config.yaml
head_dim: 32
norm_place: "pre"
norm_eps: 1e-05
rope_base: 10000.0
bias: "none"
tie_embeddings: false
init_std_down: 0.0175
optimizer: "muon_variant"
lr_mult_up: 0.933
lr_head: 0.00671
warmup_steps: 200
decay_fraction: 0.644
final_lr_fraction: 0.1
seq_len: 512
steps: 10367
MLP neurons of a small language model. Each row is named by its layer, matrix (gate and up: input weights; down: output weights) and neuron, and shows model dimensions 0-95. Each number is 200 + 40 x the weight over its row's rms, rounded and kept within 0 to 999. A neuron's up and down rows have the sign that makes its largest values positive.
A block is one neuron, or neurons of one layer that tend to fire together. After each block is what it responds to, as a language model described it from the Wikipedia text at the highest values.

L9.gate72,134,195,165,223,229,198,155,241,209,138,253,257,189,207,198,182,132,194,218,163,221,189,190,201,218,164,262,145,197,196,222,193,208,202,254,230,241,189,170,238,220,101,264,201,158,254,185,194,208,148,115,170,280,195,226,242,221,214,260,265,148,197,173,168,254,167,233,224,244,193,210,279,115,223,164,198,173,187,176,143,306,204,163,144,189,170,265,107,275,179,149,229,192,228,267,180
L9.up72,225,152,134,223,234,227,160,214,276,138,176,194,242,223,245,233,129,120,191,144,157,143,228,188,196,244,215,153,162,239,187,161,175,216,203,262,269,219,193,164,139,136,186,171,201,277,110,163,176,263,213,203,204,238,243,230,147,254,142,212,230,229,225,213,206,145,232,163,228,258,220,164,218,230,181,149,229,182,212,213,217,121,222,178,210,163,281,210,208,218,257,186,168,187,185,169
L9.down72,166,160,215,169,221,185,178,177,161,219,204,211,178,270,105,189,283,148,187,236,193,187,220,185,312,231,257,231,197,226,219,214,202,161,171,255,198,222,263,136,150,248,218,223,181,189,165,187,160,222,209,170,210,241,231,174,290,274,229,224,159,187,189,190,234,182,147,156,256,226,226,184,224,258,226,151,225,190,234,174,114,121,261,153,268,183,174,196,205,253,188,197,188,251,176,179
L9.gate168,202,229,166,188,205,162,185,179,200,187,211,190,220,142,222,162,193,154,159,178,216,176,93,189,150,177,231,192,247,263,189,164,180,207,228,265,173,153,264,253,290,161,248,215,207,219,219,173,207,254,151,207,179,249,197,213,199,221,174,129,274,164,99,173,208,122,216,152,220,229,215,164,289,154,167,235,205,141,164,265,266,154,276,107,206,169,264,195,237,239,232,221,203,139,258,230
L9.up168,238,276,209,190,224,176,246,176,147,168,232,217,208,149,206,177,169,277,224,182,120,105,157,124,219,229,249,191,221,173,169,277,251,176,169,203,220,238,174,281,161,179,219,198,246,278,145,204,207,173,86,214,146,210,194,255,189,277,175,235,179,134,234,279,141,188,258,117,144,143,194,265,216,293,240,221,197,199,158,242,238,157,154,199,197,109,221,235,237,144,216,261,252,180,204,210
L9.down168,224,243,161,248,130,149,213,200,171,251,162,167,173,290,233,146,194,253,117,195,212,201,267,215,154,234,238,224,174,219,247,115,185,206,199,174,230,153,202,183,197,121,187,206,261,257,225,311,172,193,194,191,133,238,199,144,180,129,175,171,150,198,184,177,192,160,207,191,145,165,259,186,215,163,126,229,217,198,260,227,245,201,144,208,101,267,196,208,167,204,142,210,191,261,226,179
L9.gate364,263,196,257,162,172,268,218,158,171,204,225,185,200,234,206,150,181,145,220,200,166,155,202,213,258,221,167,184,225,205,230,247,209,176,234,242,146,143,141,248,253,128,201,258,238,253,113,164,255,150,235,210,174,286,225,242,202,156,200,135,201,124,167,198,193,161,231,227,281,228,168,201,95,214,187,232,215,200,234,212,227,153,175,172,245,190,114,205,214,150,171,244,197,172,208,205
L9.up364,180,239,167,219,234,187,196,202,168,154,213,219,180,180,233,137,164,220,116,161,245,235,235,186,244,199,163,192,176,138,176,258,206,206,152,110,214,166,180,205,256,221,235,195,229,207,222,150,151,191,170,199,215,223,199,256,105,136,218,161,111,219,258,276,200,199,252,175,154,188,150,167,159,229,191,200,209,254,173,227,179,154,168,82,169,179,215,167,152,224,212,248,149,210,257,177
L9.down364,217,169,179,120,207,222,209,251,212,183,233,191,193,208,154,176,195,214,144,140,234,163,206,171,163,199,197,189,226,165,221,153,183,224,238,193,202,237,158,261,189,218,166,233,214,219,221,250,214,187,191,152,227,161,191,193,190,172,217,232,193,273,232,298,144,255,200,191,184,207,196,148,238,257,232,167,156,205,200,252,181,180,267,160,180,149,248,234,253,161,164,278,279,120,206,187
L9.gate525,162,243,97,195,279,179,240,186,171,196,143,200,191,254,137,179,212,220,199,180,208,170,233,184,191,171,209,205,182,244,275,208,235,182,210,203,214,199,229,293,176,170,240,208,231,274,212,217,222,285,170,249,233,226,157,156,163,275,242,200,155,189,202,216,159,165,211,253,157,162,194,219,110,234,227,210,237,244,186,241,186,145,195,165,206,224,135,178,155,192,190,140,198,186,217,183
L9.up525,195,193,226,136,155,158,143,196,197,262,192,219,138,267,220,207,174,272,170,194,111,179,269,200,204,255,213,146,222,281,288,259,139,185,189,191,124,234,173,188,260,186,171,201,244,207,107,176,242,115,221,219,99,173,215,242,190,228,150,120,193,175,180,151,229,184,184,286,245,194,232,155,179,156,119,222,251,187,166,162,148,197,271,249,205,171,185,259,274,226,215,159,190,181,235,225
L9.down525,201,218,115,144,155,250,217,140,164,231,249,148,244,210,230,264,85,216,122,199,198,149,149,231,223,128,234,216,191,173,225,210,272,144,240,246,236,178,184,188,179,278,194,207,112,181,252,116,194,144,116,180,245,195,180,198,202,160,178,195,171,239,196,192,213,230,230,131,185,226,192,224,232,170,145,186,197,166,206,198,199,189,222,197,199,166,201,209,151,193,208,183,157,177,267,176
Responds to: Win- fragment, prepositions

L5.gate271,208,162,218,225,203,261,182,257,194,224,157,231,205,211,225,210,194,159,183,156,263,182,180,185,201,214,195,289,182,224,143,125,162,205,181,95,139,242,189,220,177,208,137,236,207,272,119,203,161,191,253,218,208,247,264,171,163,268,247,233,244,171,205,162,278,249,157,243,212,125,176,203,174,220,175,223,192,178,169,205,237,170,230,188,203,109,216,204,212,202,93,184,135,235,289,195
L5.up271,167,241,184,224,210,166,153,253,198,131,251,138,256,208,198,265,167,186,144,248,199,204,170,188,137,236,138,216,310,179,159,200,188,166,186,184,259,247,234,205,197,206,201,164,226,241,194,150,233,200,181,255,202,168,130,208,182,194,201,213,209,208,224,202,190,177,169,212,133,155,176,229,252,204,279,101,283,231,223,241,231,182,287,145,142,262,256,200,206,216,205,229,204,241,127,258
L5.down271,248,196,245,174,189,231,155,178,184,197,162,235,129,215,199,166,160,139,140,259,200,197,156,223,191,173,160,190,205,150,171,155,221,184,152,164,214,224,252,232,171,159,220,171,170,220,220,191,167,193,294,231,228,145,182,173,202,227,279,248,238,179,211,156,243,187,240,228,196,168,152,168,227,230,139,108,185,221,139,196,249,215,155,156,220,180,180,136,136,168,162,139,210,200,191,196
L5.gate342,163,277,167,161,238,224,193,188,209,151,159,185,193,220,106,225,193,223,232,175,189,200,226,215,196,246,175,166,187,235,190,189,184,147,82,215,202,227,242,187,271,199,210,276,254,215,138,177,167,254,177,132,165,244,175,185,178,233,221,221,211,229,134,216,281,250,184,184,239,164,188,216,138,207,212,211,152,224,162,252,166,178,186,141,196,242,268,72,212,233,224,266,201,119,209,218
L5.up342,233,242,168,223,150,198,169,231,181,189,227,232,235,175,158,215,206,210,235,186,139,190,261,162,185,166,181,153,199,227,202,232,195,163,163,121,180,161,157,238,257,238,126,126,200,223,196,207,176,227,176,185,205,243,264,199,215,319,174,180,230,181,220,275,217,201,178,165,197,220,111,215,123,140,229,217,247,115,163,183,244,179,204,197,174,198,149,190,155,209,240,169,185,254,200,193
L5.down342,147,157,186,188,108,236,170,188,186,196,143,167,162,152,222,201,112,195,149,214,229,179,221,180,163,222,271,208,243,205,223,222,174,164,289,153,177,187,145,255,204,262,236,197,179,160,229,157,213,232,210,167,152,199,138,188,229,193,148,141,122,306,182,244,177,204,209,182,142,141,192,146,206,235,183,144,154,200,185,220,172,174,266,224,200,222,235,213,204,251,191,142,232,197,209,155
L5.gate400,141,155,234,143,180,172,159,189,191,156,186,224,243,225,247,203,153,319,169,194,214,249,116,223,204,216,186,173,210,194,81,215,276,207,187,207,139,179,99,200,198,242,207,182,240,154,185,204,211,197,236,170,191,222,172,102,193,168,219,137,178,182,137,264,170,157,158,181,222,253,176,184,191,246,179,203,220,200,209,237,213,174,226,233,209,195,274,164,223,209,189,276,256,219,148,178
L5.up400,187,225,223,180,220,206,191,145,214,205,239,205,169,188,220,199,191,174,209,229,216,201,128,221,164,216,132,249,204,261,217,247,164,222,218,195,269,231,181,267,203,225,234,133,113,209,126,237,270,169,169,200,180,193,157,157,131,247,213,194,239,206,165,246,186,220,138,188,227,207,167,189,166,228,157,192,227,221,199,239,268,190,191,192,252,236,187,213,79,202,196,175,237,249,224,168
L5.down400,214,263,184,213,152,213,235,226,146,239,202,197,287,248,254,202,145,213,220,231,172,176,160,218,252,194,180,150,201,227,135,190,295,234,202,210,66,191,198,219,222,281,202,173,217,146,242,205,249,190,172,173,180,169,314,231,166,208,102,165,175,191,238,188,193,145,245,182,256,172,265,167,275,207,230,192,161,119,205,185,225,144,149,201,192,182,192,206,244,180,80,225,172,199,225,217
L5.gate440,169,250,150,196,193,210,169,207,198,215,197,263,208,156,188,218,210,210,171,158,153,154,159,124,198,167,246,179,167,173,197,221,169,118,226,131,248,202,188,220,174,219,176,238,237,232,192,153,219,240,243,172,198,220,152,182,185,191,148,243,164,164,247,167,279,221,222,206,191,143,208,207,171,213,180,240,214,182,173,224,226,170,246,133,235,225,190,226,252,182,213,148,259,256,183,95
L5.up440,188,193,251,221,195,207,259,161,223,180,168,231,222,229,241,211,159,163,169,93,217,168,202,207,166,196,172,233,223,230,147,172,226,180,216,183,210,200,157,303,239,255,168,133,261,190,262,206,267,165,172,229,195,202,222,243,216,277,234,229,208,236,168,172,173,229,251,171,155,165,170,193,199,196,264,215,156,230,136,272,223,261,158,196,287,185,216,214,188,213,157,186,138,243,178,181
L5.down440,256,187,200,147,223,276,105,198,198,231,220,266,189,207,185,187,126,223,197,233,218,167,182,185,209,191,194,167,174,228,210,217,187,259,104,244,208,215,136,169,167,140,128,141,215,126,210,133,175,137,179,91,208,186,193,172,142,258,188,230,225,147,268,215,176,252,181,206,273,202,200,182,270,236,165,113,189,222,200,259,222,208,177,157,248,171,145,124,164,191,131,222,231,186,204,211
Responds to: Partitive "of" after quantifiers

L8.gate607,246,207,179,182,184,172,216,121,186,270,182,121,158,204,247,210,199,190,138,206,209,228,218,219,191,223,169,176,198,167,169,163,257,172,232,193,212,214,164,178,227,238,190,263,185,209,159,210,217,215,147,193,139,137,160,166,234,204,152,160,177,175,250,200,168,211,196,200,220,226,168,128,188,185,175,180,145,119,310,143,216,168,220,140,143,157,159,164,315,168,192,209,189,206,272,256
L8.up607,232,177,179,221,212,166,201,188,165,212,222,191,194,111,249,212,187,261,198,228,159,212,273,227,205,195,193,178,241,162,202,174,237,137,169,254,158,220,125,176,152,185,253,226,245,171,198,190,161,208,192,286,215,204,172,213,265,267,159,172,190,195,157,162,217,170,219,124,235,213,217,157,267,260,160,262,254,180,259,198,159,195,180,192,185,226,215,210,225,157,222,224,100,208,236,200
L8.down607,242,210,178,142,240,183,232,212,195,227,246,208,224,187,178,164,239,198,143,183,200,112,205,197,227,124,140,244,110,238,227,113,152,214,160,227,295,171,173,229,202,155,238,237,279,196,228,223,202,166,256,243,190,205,208,183,242,254,165,232,192,176,134,94,220,224,196,234,206,223,250,153,201,215,232,224,232,176,189,234,225,195,199,216,164,186,236,219,218,253,251,187,173,177,178,186
Responds to: Time prepositions and word-middle pieces

L5.gate58,176,248,156,225,194,177,168,266,146,147,245,154,247,244,206,202,228,196,204,211,177,230,158,198,140,234,234,221,231,201,119,210,191,244,176,142,191,178,163,167,275,139,199,159,267,212,163,210,214,285,160,204,247,215,139,133,257,109,222,168,189,154,236,246,278,168,217,289,205,114,174,130,173,208,235,192,165,192,197,198,235,168,206,171,210,166,246,175,265,144,178,197,229,209,252,176
L5.up58,184,96,189,244,199,209,149,237,272,239,224,192,250,139,183,194,218,133,148,180,202,181,169,162,180,211,201,189,98,246,191,190,198,220,145,190,161,150,221,141,193,149,211,215,193,187,262,228,142,243,215,199,201,221,217,196,199,180,176,161,250,213,116,259,174,238,184,213,190,147,216,225,205,152,284,161,192,205,280,232,167,162,192,168,255,149,174,171,191,234,151,180,207,251,267,162
L5.down58,228,147,224,117,222,121,184,170,219,219,212,171,218,158,147,213,202,145,92,183,253,161,170,166,249,174,211,239,181,200,213,175,186,182,156,177,257,221,205,173,167,229,155,196,260,196,216,262,170,204,175,215,228,196,214,135,228,171,223,186,250,139,181,197,267,182,163,217,169,185,212,254,221,172,154,162,230,265,219,157,207,230,154,265,165,277,156,215,247,244,140,186,155,149,155,217
L5.gate410,174,199,141,256,194,240,168,263,203,171,255,195,200,228,162,208,258,177,174,277,248,241,220,244,254,305,283,254,179,204,166,202,152,215,128,270,177,184,149,195,231,233,153,178,125,234,120,217,179,252,206,190,239,273,210,168,198,207,192,200,192,206,167,210,218,233,180,236,238,232,233,204,193,198,228,190,199,178,203,227,174,192,155,126,147,164,233,174,165,169,194,177,209,214,244,259
L5.up410,226,200,179,204,159,271,257,217,193,205,149,193,208,190,256,206,196,192,191,214,208,148,195,201,257,189,259,256,235,197,123,248,177,180,194,254,170,181,186,188,212,182,209,204,169,235,206,233,191,250,238,160,193,227,226,195,221,170,221,231,259,169,187,113,261,143,229,129,216,108,202,205,183,181,189,214,113,233,209,243,221,204,182,115,125,222,230,183,165,192,194,191,194,188,112,215
L5.down410,244,295,244,277,208,150,175,257,204,224,187,161,251,237,202,213,171,223,206,288,210,137,157,203,170,174,239,244,146,178,238,187,238,228,251,176,206,218,242,173,196,220,195,176,222,177,300,144,179,228,196,176,192,132,231,216,263,205,199,191,273,163,137,278,229,142,190,235,169,187,231,310,178,209,214,166,165,164,182,276,192,225,130,210,158,234,154,203,182,266,194,221,208,264,170,207
L5.gate713,218,97,254,299,151,156,165,253,205,269,181,174,179,212,182,231,175,204,234,123,166,145,229,133,242,196,221,216,259,164,195,170,214,202,225,153,207,184,132,189,196,167,171,236,151,152,167,266,226,158,231,154,207,199,210,156,64,248,215,153,267,246,194,161,238,230,192,196,213,210,178,133,253,229,249,201,164,171,219,216,261,188,182,196,290,233,182,213,169,207,254,297,147,280,184,156
L5.up713,175,203,185,164,249,215,185,115,210,257,222,161,215,217,256,258,218,116,254,170,236,199,181,208,254,183,167,182,188,182,149,262,141,240,126,253,212,237,204,265,218,196,184,183,174,227,271,236,201,177,193,213,247,162,180,176,203,180,77,225,292,216,163,182,155,165,201,207,130,149,163,189,212,173,168,234,129,218,123,159,157,171,170,172,241,156,227,187,157,195,238,158,205,189,198,204
L5.down713,249,250,276,255,192,267,176,204,271,148,258,173,207,229,234,160,204,217,210,181,286,230,227,200,212,160,199,174,188,152,171,196,214,202,206,192,197,193,221,203,194,211,259,191,189,164,204,162,196,152,200,203,216,187,215,230,250,168,192,183,253,209,191,218,215,204,154,242,367,195,269,276,223,215,173,113,123,149,162,216,168,164,186,191,97,155,254,224,173,190,198,179,172,169,138,128
L5.gate773,179,278,177,157,230,195,154,233,216,193,221,220,198,225,209,222,177,265,191,164,211,234,198,182,178,167,244,228,158,84,244,181,206,198,235,254,232,176,171,213,281,239,108,175,260,296,260,172,139,212,151,240,215,211,150,171,246,187,155,241,275,157,209,222,219,228,194,204,231,190,255,258,274,146,193,210,218,271,225,224,314,166,202,191,225,209,169,207,206,239,255,116,270,200,203,210
L5.up773,244,269,222,309,272,177,215,224,155,247,197,126,203,203,159,170,195,188,218,242,235,181,189,170,202,177,236,164,201,192,167,195,227,173,246,201,213,219,160,212,250,205,150,143,234,130,222,170,160,216,226,200,244,240,189,154,164,153,169,204,246,202,224,227,175,165,225,292,171,251,223,225,182,196,204,224,216,229,180,181,152,157,224,126,225,225,226,167,168,246,221,255,161,177,239,180
L5.down773,211,158,230,227,188,218,214,173,228,273,264,189,206,146,194,216,219,196,200,204,291,160,245,126,118,201,177,255,213,280,225,153,181,160,113,261,301,152,102,172,165,175,255,228,199,209,189,258,215,265,226,276,193,238,164,204,260,170,196,220,304,206,181,186,224,169,178,165,243,121,241,267,218,226,155,236,242,153,196,225,217,235,185,209,169,255,263,203,221,249,252,238,172,200,225,138
Responds to: Mid-word syllable fragments

L8.gate442,261,204,215,145,223,221,140,143,234,197,132,154,157,199,227,218,234,181,189,218,233,232,200,170,179,177,222,187,188,203,233,172,255,134,208,186,236,149,254,155,169,178,262,192,277,209,148,198,222,216,216,187,159,214,235,129,208,270,149,189,208,201,216,140,274,210,295,167,172,162,286,200,216,181,217,233,229,194,213,210,219,310,207,266,243,151,188,277,242,210,238,175,115,196,168,216
L8.up442,182,198,193,195,244,216,228,193,155,186,267,141,167,154,177,171,198,240,154,184,202,198,174,121,161,113,209,212,173,202,187,185,175,131,212,180,175,190,221,191,195,236,256,171,156,230,223,267,235,175,219,275,276,166,145,189,102,260,183,228,123,124,173,55,164,233,202,212,177,233,215,101,182,210,172,167,168,223,225,144,150,177,133,166,210,225,210,252,224,176,174,149,206,305,188,147
L8.down442,205,177,190,214,205,214,193,234,143,177,206,165,202,138,160,284,201,215,146,212,197,132,181,180,163,185,251,257,174,184,137,196,171,248,208,216,191,236,223,310,100,185,189,201,136,262,262,141,272,192,143,154,141,177,266,227,189,168,161,177,179,233,165,125,222,219,106,188,111,183,227,197,177,169,157,191,179,226,252,155,176,132,215,185,160,233,233,151,261,224,171,195,237,205,145,274
Responds to: Membership words "among"/"one of"

L9.gate15,235,264,179,170,238,175,237,191,121,226,311,173,124,199,186,219,269,227,177,192,233,195,203,166,132,136,182,221,145,223,164,254,191,100,126,229,230,174,214,228,188,165,234,252,195,196,198,261,185,250,242,145,180,155,187,235,262,230,177,187,194,199,165,210,246,143,197,267,192,182,128,236,160,223,156,250,191,209,121,114,210,179,196,213,215,123,205,196,245,193,120,162,244,201,189,184
L9.up15,178,225,194,174,200,142,186,198,220,237,209,221,197,250,193,250,218,257,212,196,245,194,208,235,111,179,126,196,231,86,212,218,288,136,168,163,149,134,198,166,239,212,235,150,215,188,220,191,254,274,286,209,191,154,160,166,227,203,197,210,204,252,193,196,159,235,159,253,110,284,163,223,157,249,161,209,246,203,139,204,210,178,284,243,159,173,215,214,251,254,244,264,224,206,169,151
L9.down15,255,270,213,204,244,193,147,186,210,172,205,256,173,191,234,222,239,263,161,220,206,136,137,180,163,185,136,220,216,136,208,162,194,233,267,224,261,169,240,194,146,213,190,129,158,242,196,154,264,187,311,254,196,178,212,261,193,208,156,174,204,177,193,184,170,281,171,137,241,206,188,205,192,187,154,173,259,239,224,214,223,184,201,176,184,221,254,208,228,259,186,164,196,217,254,181
L9.gate36,247,130,184,263,244,178,175,237,131,144,183,226,261,190,214,268,181,212,172,200,259,185,151,139,152,204,180,177,186,208,168,146,177,156,229,259,219,207,256,201,228,210,245,135,241,127,200,261,112,191,223,178,181,236,154,199,167,193,228,171,187,225,216,183,180,213,255,178,167,191,254,151,267,202,170,270,181,201,241,168,246,199,305,167,161,205,168,217,201,186,220,206,151,225,183,307
L9.up36,199,249,231,211,242,190,182,173,172,219,198,178,230,211,245,219,183,265,270,191,231,165,218,235,161,152,96,203,154,268,186,163,188,176,252,180,224,130,210,277,267,181,237,126,194,247,230,228,240,266,202,279,176,196,143,220,226,239,227,219,208,146,182,165,304,171,251,191,175,284,245,183,237,248,161,147,228,135,250,225,214,182,193,235,179,157,204,171,163,216,197,224,178,169,183,135
L9.down36,301,160,216,190,175,172,242,190,174,154,252,254,136,225,218,164,157,193,221,211,219,204,213,179,256,83,163,177,195,226,258,224,143,223,198,240,225,215,205,255,186,135,264,120,208,234,230,205,204,257,232,263,143,201,182,224,244,188,133,196,190,188,156,228,212,181,149,214,199,221,212,168,237,215,179,212,210,146,190,203,116,201,152,164,189,156,221,143,239,219,156,266,240,275,206,235
L9.gate267,171,200,195,244,225,227,242,264,216,199,238,192,197,222,222,223,229,160,159,222,225,210,124,180,129,181,226,270,211,206,255,215,183,225,193,187,170,213,151,195,229,266,234,234,221,217,203,154,203,181,225,154,133,224,195,142,301,224,217,183,192,195,183,180,183,204,230,217,237,188,215,186,183,206,196,234,132,185,306,167,171,200,241,206,234,166,172,240,188,160,161,219,271,196,196,209
L9.up267,114,230,221,238,202,192,220,168,130,203,212,202,170,204,238,239,248,175,202,145,211,162,195,218,225,220,173,260,228,196,280,264,177,213,258,195,172,210,164,161,161,188,277,232,129,219,220,177,255,200,214,166,213,244,172,166,196,224,166,196,155,255,232,168,223,148,225,243,137,228,239,149,175,215,247,201,176,146,128,292,222,258,237,127,119,217,259,264,215,167,257,244,197,172,195,145
L9.down267,249,262,128,148,212,181,201,272,175,160,250,239,154,242,239,173,172,128,129,84,187,148,197,142,258,143,233,190,133,176,261,191,194,214,174,209,273,214,148,192,78,199,195,160,209,195,207,226,212,193,124,142,175,174,162,223,198,135,227,167,205,214,160,213,158,232,177,214,177,242,163,215,256,223,196,236,179,153,148,216,211,231,246,257,153,224,163,190,176,242,228,193,235,217,201,161
L9.gate742,203,192,187,195,252,204,143,235,250,237,215,237,224,274,257,177,224,210,237,240,212,192,202,132,190,205,158,283,180,215,160,166,264,211,182,104,226,144,267,239,210,167,185,290,158,174,147,192,199,211,212,275,194,229,169,188,236,219,215,207,212,233,139,234,162,169,184,196,184,192,189,219,249,175,81,287,222,194,234,223,149,184,222,267,267,128,164,203,224,237,203,172,161,222,205,132
L9.up742,225,132,176,184,275,258,162,201,206,158,250,197,115,162,176,166,178,201,208,179,244,237,163,172,119,249,216,229,114,162,193,162,203,104,195,168,280,167,206,248,273,162,141,164,239,168,153,206,136,247,233,187,191,145,263,244,219,182,159,180,216,285,130,194,201,194,220,157,160,191,245,184,208,239,180,231,165,206,252,161,148,140,190,179,196,198,195,115,252,228,159,184,232,168,274,198
L9.down742,137,267,212,177,207,134,211,163,197,216,168,280,173,173,238,186,237,286,275,209,154,257,225,186,163,234,209,210,222,211,251,177,156,164,242,175,145,223,134,278,183,253,179,234,222,226,279,279,214,279,169,181,148,182,133,211,205,197,193,184,196,263,209,178,140,207,222,237,116,212,228,117,173,208,165,185,134,199,175,199,150,189,154,203,199,158,254,207,211,148,148,204,171,261,304,223
Responds to: "for" and "over" pieces